Weights of a small GPT-style language model, trained from scratch on English Wikipedia.
Size: 11 layers, width 640, 10 heads of 64, MLP 2560 ReLU, 76.2M parameters.
Training: a variant of Muon for these matrices, 1096M tokens, 8362 steps.
MLP neurons of a small language model. Each row is named by its layer, matrix (up: input weights) and neuron, and shows model dimensions 192-383. Each number is 128 + 24 x the weight over its row's rms, rounded and kept within 0 to 255. Numbers have three digits each.
After each neuron's rows, "fires after" lists the tokens most often just before its 100 highest values on Wikipedia text that the model never trained on. A number after a token or word is its count.

L4.up2530:134115123162177131132137096148165154128101149141133152142177130130158082127111159069099129138133113132146087148130105144134133120137159117134107162151114134165121170092069136131118146151126145123151120153148105113078123116113114165129102141110147142109134174188166090119123072145110156109123103160119099144131146111096127095133136118117152109144142105101119099109109139112131115119114054067110156129165110131142124092145149171142132151103114168122110145115143162171136127099114143107112181142142138132168097136087113146098098132161073154119142171114130083114105163146177156160
fires after: " " 30, " |" 29, " (" 11, "." 5, "–" 4

L4.up1049:125179108154107109086150115148127150125101086150151150150168129141173114135108111142130133140094149110098084101117116133113114119155138131112120107123100126158132143147183090112165122089118104098165145137143123141124126115137151116149182136079132146125127107128087094138093116157136096094153117109112096165133138112103149119119129150140129106134149140105136122160164123105118112129092157132122136169100109156070138122140085166137093099130161148141165130130123118099121142140057143149126115095134108149174125105151202130136126137149157097111114137124093088171142128119124160108
fires after: " |" 21, "." 18, " " 14, ")" 7, "20" 6

L4.up303:129173114149137120099142121134116076099137147114099104140111128093163137195118143109134114166163108120112140133162091131127118137118175124134118148099089146113106102118115141092148155153130174122153112089106136104081116113146109174180090147091156097106078149140134117141125110163126156095162131139113095127138135157157135135145117140123153081129154156140106166102096114147123091121122170122118108114177125085141148183164113142106165179129127119103099171140156100175146161134123114136128151137115136086052085131115131163128088148108121097119136138089136073148121131090111085140
fires after: " " 74, " |" 7

L4.up803:150160129145135086144109177117124131112122119145159146125143144122157149106108197068144128100150094090122109170112138113104130076140122106089146123134128104135130161134100106134099139127126111141137100179158104186137153139159134104148125073127113119093143122129135175154145147093162106138112116130118115083121123096140131164145096110107142127086122074098105119155114198116125096152129135174120122088105138158112151147120090093159116136096153112145102148103108152141128131109150183136120147115099136086151105102111133126144115099137143150121081136141138114152130141148129101139
fires after: "." 55, " that" 8, " ." 6, ":" 4

L4.up2208:119119097134125155145172121096114149114129135124110199099132130157120133123175147124137134142177089163105135142142137119134100084136127122104162124154140148099089126143149144114098122119133123119114054083163122121127106133129096159140134160175105087140095161122119145109144151151135133132129125159095149105144147115145123112134109095176126124143094115106175116117126131080131146131157160125124145127152119154147121133109139106086105128102127128096165083135112120179091185131128161087113114146089110091112135136119177140150110103158115131107136091102150145124146136087121111141
fires after: " |" 48, " " 5, " a" 4, " Pos" 4

L4.up476:133131088086130065121100110128146145112138146098083149128094130119131110121132156135137130107152132099106123139127117131125111076126135124152110173141134121157157142121128133164092113141118150101150110150166126072086117106088175127134121164137105131108095164114118102149095153100130098143063127157092145171132109067113128103140124142166123142157140077114097142135107166137076140128171124105110097135134090143135150175107113154140139127128136100089135111107109114133146122104096142135120148158125165127136144115151122153125096130114112086136118136115123109131144101133119109122
fires after: "–" 31, "," 19, ":" 15, "-" 10

L4.up1701:113156150146128179121151108184091169124131144142135117090093083125117151108139161118134186134144106103120189137126113114126150110120093185089086128082119123125098117182125134119133117187145079098134127137107104132111139144157114102105122163096133117187133158110161145143134134112121113140142129110123144153153125174131139154124143083143133164128130115124143118109116101132093141156104124099156128140200146139137119109089148150127137112110124102120111159143101134140177099103123127138168132151102115113153121116128138109119128134108149140103099136121109147179140171152114120104
fires after: "." 33, " L" 9, " W" 6, " Pld" 6, " GP" 4

L4.up1980:166151142115152151168158136113152119099160128115138137127112108119140108099082121116107104112144144154102114190142094177137163136125146107131104150148132159137135153099104121148121157134120090086123097115118103134089111165154128114091086125151138120128108120133117115158117121138166131136105153124145116125144158100101152148085120119111131105114201129122162168150132137124112118189161178136148118141128144142147142126144070121128130083113129115113172129133105134117099124155118143140146097111121145124145105127144146164135109116124090133133078150104120116081098141142183123085
fires after: "." 34, ":" 12, "," 10, "–" 5, "'" 4

L4.up1637:113089152126156125128107128121137125126123155174122151125110108067179098133092141131143133138125134112133179163137138143145112152110150135160115155139128125139130135116151134123136120174119125128157086123093086102113113114113124131188076176148094142117124148120111131096147124092114097128143134142126133132125128107108135140077102103166125087113123107138122105124158101124086128117107095138139106151184121139133132158132127137150134156134103143115179126129121124101119125111075086161133157065128153141105120119147155108130153086128110168093163111115146154147139108127133128158
fires after: " |" 39, "|" 32, " –" 4, "-" 4

L4.up1474:128147141112101143096133148099111139168140120139136090163100095129135116141159132103149108171143129112150124125146117094167077152101128113096136139153164146119089123131082110128121129166156092110117122094146138111103144142158129074135121119127080115096104079122142118149133147126131154100103160184118079109136126119091166117170165100127161129140140121093133103120136123141161140122180106108083147104169149130136139148167118088192125172137145136104114127129138131137130144165128131180143132147118169095110105136122112136084140151141099113108153120103142097107127124162108124141
fires after: " the" 60, " The" 19, "The" 10

L4.up1293:097154108145150129175131114122121138111117137130112125108130111125112109149128064134103167151149117107147168124132133137117080118123146066087166106157155092130149111105167134062106119127165061100161138134124119101118125095111130114091200164137114129148111129117124131159123184084133146117137133128127130111137148158137135083129134113113124136148133087157167170101109108154150103138143177167157162138105169111127167145150115084149137153107098152092193081136097136177129123097105119127122131138099120085115117126147144135143089142113168134176091121118143085120152151132126133176
fires after: " " 28, " |" 13, "1" 8, "==" 6, "2" 4, "3" 4

L4.up2205:177132101122160110152136119103089143137156148115152169130163141123122125095130185136138109114124112112138149146147149162121125095138159136125137160144121144111130111137096142118147181141160078097130116119135118132141179075109127070123133140091082156128121133125123109140123129121123158124137198128120125139135147168144140107129100162120109148125093120161127171091093158130121093176146123133125129100168133118161118142120117149121093092109132126136131140138151133114116172175132101096104135158131093137153120110099157136125151142123087145121107128155103134124133172127148130123
fires after: "20" 23, " |" 22, " GD" 6, "′" 4, "." 4

L4.up2184:135164126147106137124131096166130165085136148153158096149117112133107114103138155109143149166140109136111174123118113104153079149112166157099133161149131069158135114095123145172131122112151114130124116083097135109129122114121144107125139116109130131120124143157129151130093179130165072127134207142151131131163139145124132154122103098141102118151106173104145087131115107120087109122146153097169110133117124156119110056112124126128123127139132112128147107149093109085158158116178110112103164114152104135098074129140109113167124148140150145106119116153136109106129170102135085120
fires after: " " 35, " (" 8, "20" 7, " January" 5, " |" 5

L4.up1945:176130167135114150103133151107141153112153141136117154142215132123124140161131107175110136174119127118154132120142169136108121155088175158143175153105104129096141154121112131118097138137076139104142131115100152160088120183109124172110129103093158129094131130093123140105127141191106109128179143162135143117124158136107108090166139084117169074167149112113152126116152151143122108118135123124139126126123114117143158169135137118137167151133152152116108109164134133155118120087101116104133110136128116139108119115108140145122146168161141120107110147090120140172093130095151099093
fires after: " " 38, " (" 7, "00" 6, " of" 5, " on" 4, " |" 4

L4.up415:133113136101148135120130131161149153114064091098116104121110112162124158101121114148133131141113128128110138142129133136139110111142141117152122173110127120097143129124136152085122125152120156096187119097089082095149099130121135110095109157133139131144105162150147095092125098146093115098123133154117113189120121189140121117168136141123103142115112115151146129072122172128120124147102114131145131121119103167135122139151168175115088108176101123127104103116109121092090114130107132133171168089103106106055134130129124119123140148156123147113143127152142128126155147086158143144
fires after: " " 49, "|" 7, " (" 7, "19" 4, " |" 4

L4.up2524:116104101125103146101118149106117142165119124136108103189112106107145116100138155140104062142123137123139159116095118080155128123106136168147131145116080147153080137138114129145074132122134106135141134114139128114116108161114095063136108114126111164138117130126161143127123129148113135100167097126087149080123145110121132145123058108120147155147166134121142112136100154149130182094130112120079120047150134116172114120146170114116153134133092154117140104100143110156138152158111121106165098165129125111111105122092136112108128119135118135141180149125160139117137123153124138144
fires after: " the" 74, " of" 7, " The" 5

L4.up1628:083125137098134074143129113110111092148117160161162132133129156090131116115103109110107134056119129120105143113116122152124126107103127150103132088145130112131193121127111144151116132165179103131137150192084160082133152095124141147129165114125170131088134134134115147168185109151154143084133118087118159106159077119127144095096119157135130160108169094110130170154111159148124137128123139177133098151149153153112118101092150106112136169152150110152098098155118133125143139130083155104104136074098142102133122102130082110106111152119144119122118141147128144126156134162147148153
fires after: "," 65, " " 6, "." 6

L4.up954:122137132150119115162163138114102121116087144119118157148107082081161118099119170132135118109142133184101145158144161162131078125109172159094111172144130079113126134116108112167133125128144134145066150128156135132128118115148122105133164120171113110134107140193100139135164167152125160105082088123093157099132115052110167144096106129139146110143112074098128123137097139106105156092147133160150140127137153128130126130159123127126128143090137121120130102127119136143143093090056127110138120085153170145158105127140159118106087122158104111119168141103106125111152110077126140155
fires after: " " 41, " |" 30, "," 17

L4.up2501:115101113084161120142110129130170113138121148104165119175158092127136161107130121178149114125138152155142164123099058127142104135125128125083199056127101120197138153123124159151137142118139112125130106137141143103113150117122184166145136102151102144113128113115076142146134086202136101152151103116076123103140090142141093103129109187103124147130126130125125104166127146116094133108124123139107141144106099127103112099114144090101156105156137137126134122150131120117132110177150106137109108128160131089146111118129168136175120151125163129110150173154119104124145107183156097114
fires after: "0" 26, "5" 10, "2" 9, " " 9, "8" 5, "." 5

L4.up387:126164131201136140141185139100129150155097147117119164120122117117133127143134118084114099111137158130124094160103089134154151088148106151133156090160109177162095103149132118166082132136130107147163090129121115134119080137136102085145125125102171143112134140137154092130187125119138153113126102098103094143118112107125122146146096122072153111112093151131155136115090161148126136150147133145112122171123120140093107130138106174136143162145116134135131112076121107140174116132098153188119075116123111130127150134090145107136139105125121117151191132134123190072096137125177135115
fires after: " " 35, "–" 19, " (" 8, " \"" 7, " [" 4, "\n" 4

L4.up2055:150168115169145152145099184154129129110109112133149113118129122124128150107094138102203148131148129134126121137130116152184151136157149098125147157081153164141142105136102151122114136132123133140106122122120128153123113154151105095138165195094120133154137151130129048102153156165132138109143120124145122118088115181069131158130105151159146123141140127102143140117120133159153110119135161137127147107158142150136095134096135110088108154103109126175095119157152134133146109117102157104137086113152151113140083115103098114110142120168080129146107113141118148107103141132139127147
fires after: " " 28, "10" 9, " (" 8, " (−" 6, " (+" 4, " Ass" 4

L4.up1142:116122096132096128158163077104108166101123127173158147108152109133094120124143129118100162111186081121139164140128113107111130109121088135125125118087136111127159110134060078111123140131131109130116123104135141091122218162117146114115103112108133152154165102111140129139128139131095124165166129147135118111123136116131101104106135119149153097159093160118108160154127090148105084126150131124127167139101139114132112159111147120117143137136150139101104124082145090165131141180134117077131109085149105143141104163137124119163107123116127121113170094124117128151134133137135077132
fires after: "-" 23, "20" 17, "." 15

L4.up1721:143159099140126148154173128128148135119115123140139141082138121092167088140080116154086099110154148118127145147104170135097104176175134092151148120081097135078125135158109107111128133138154128101130112131170114138140171156117083136132132134106135182134144114081129068169141127133139127148162078119127139123154134102131132093134080138135066102154134166143166107106134153150161144114129136109146140120114131092137156134147125127123100106131171153131139130164116101072122143126102134141130151081105114124139129127123146104147125158140151113158143094101132120127094166117154113126
fires after: " |" 42, " " 29, "." 10

L4.up933:131139137111149128106087124159133120136118162099140148097143155151127120127164114078098099173130142135167126106158139114114146138124143127132159133107137097112163153140132141134077124118126127130110155141199164125070100141107110126129115172122090149157114100140086143127093149145135081150134167124108145126101125125138108147166121131144160130122127118153088104081101130135132129109111116106147139138150137148104101169084120102122129123153107132090150120161098134137090124112117166150151143137096094111098096112094130160119127079145134114152151129074133129148116129149095146140
fires after: "," 60, "-" 7

L4.up1369:098177104119130167136084149126118143154086118114141104110080132137111148130138153146110112117174110130158139124108114105156150109144150086135102091098088130114144143163123133145123104152155132157144087104159123111150186134127109153123125115203171130080129144084152133104165122167141106100106167159130147112150131074100066110106101141115149151143126073081101127120119130101119127102090165136128113149118151132133150099121123073156159132066159128135135131127149100137108147141086178152119139135149173124171142156188120089142114144113113153176104146155113115155142136131148146102
fires after: "," 44, ":" 23, "." 12

L4.up428:111112182159123117118138107140108117119117144104146100149120121106140151086157120125154111134127125127116119121131156124134112114128171123130184125107147186121140114153106125125135180134170121105116132144088140158136147142137137123127084172103134117113120165146143108108144137133161136100093156130139093162098168132117151117174123100141121166132129135129110158169126129113087161135112129090104141125099131095135172111120149086108161129147097109125122081104116159099126135141109131127127108095140107122146083129117148112127147137109145146121115103092160140130133135141094150114
fires after: " in" 17, " the" 14, " for" 11, " to" 6, " (" 5, " " 5

L4.up156:108153138128103130070121170141135133152135154140080135113150156130176105119159122129102084160117110114165104128126062158132147137130156130121125128162105106170090124086106131163140098124146108180142110118129133140127146120138104120114157164152118157157160146171122112108104111088123159115143146128129108129124112132136135172130155128096151123124129120146134115118086109089106114120127118164136134139124126137134116159119142135105124190118123150088140125120125138087084121151126127139138136088103137171139139092130133137146108131146117134176127131152163156129101105068155143156
fires after: " " 34, "|" 17, " first" 5, " &" 4, " |" 4

L4.up1020:155139149150150159147115128121100169117201130103150128102118120080161102132115150124151136123113124125132161108118153139156114106110105156142148103141101136135147117154096125146165073098090080115139133129156083165117110140126124154118145138116111111132138160150133061129109134150152120101115139108095122102081153131118135128147157144152155144164150155121086120145084146129147103136125119161131138122144157121101076087131117099158129119113103136164168131180112089113127161120119099146166130122098131163142106121118118129121137147128116179162153102087106107117124110108121112150
fires after: " " 39, "." 9, "–" 8, "10" 6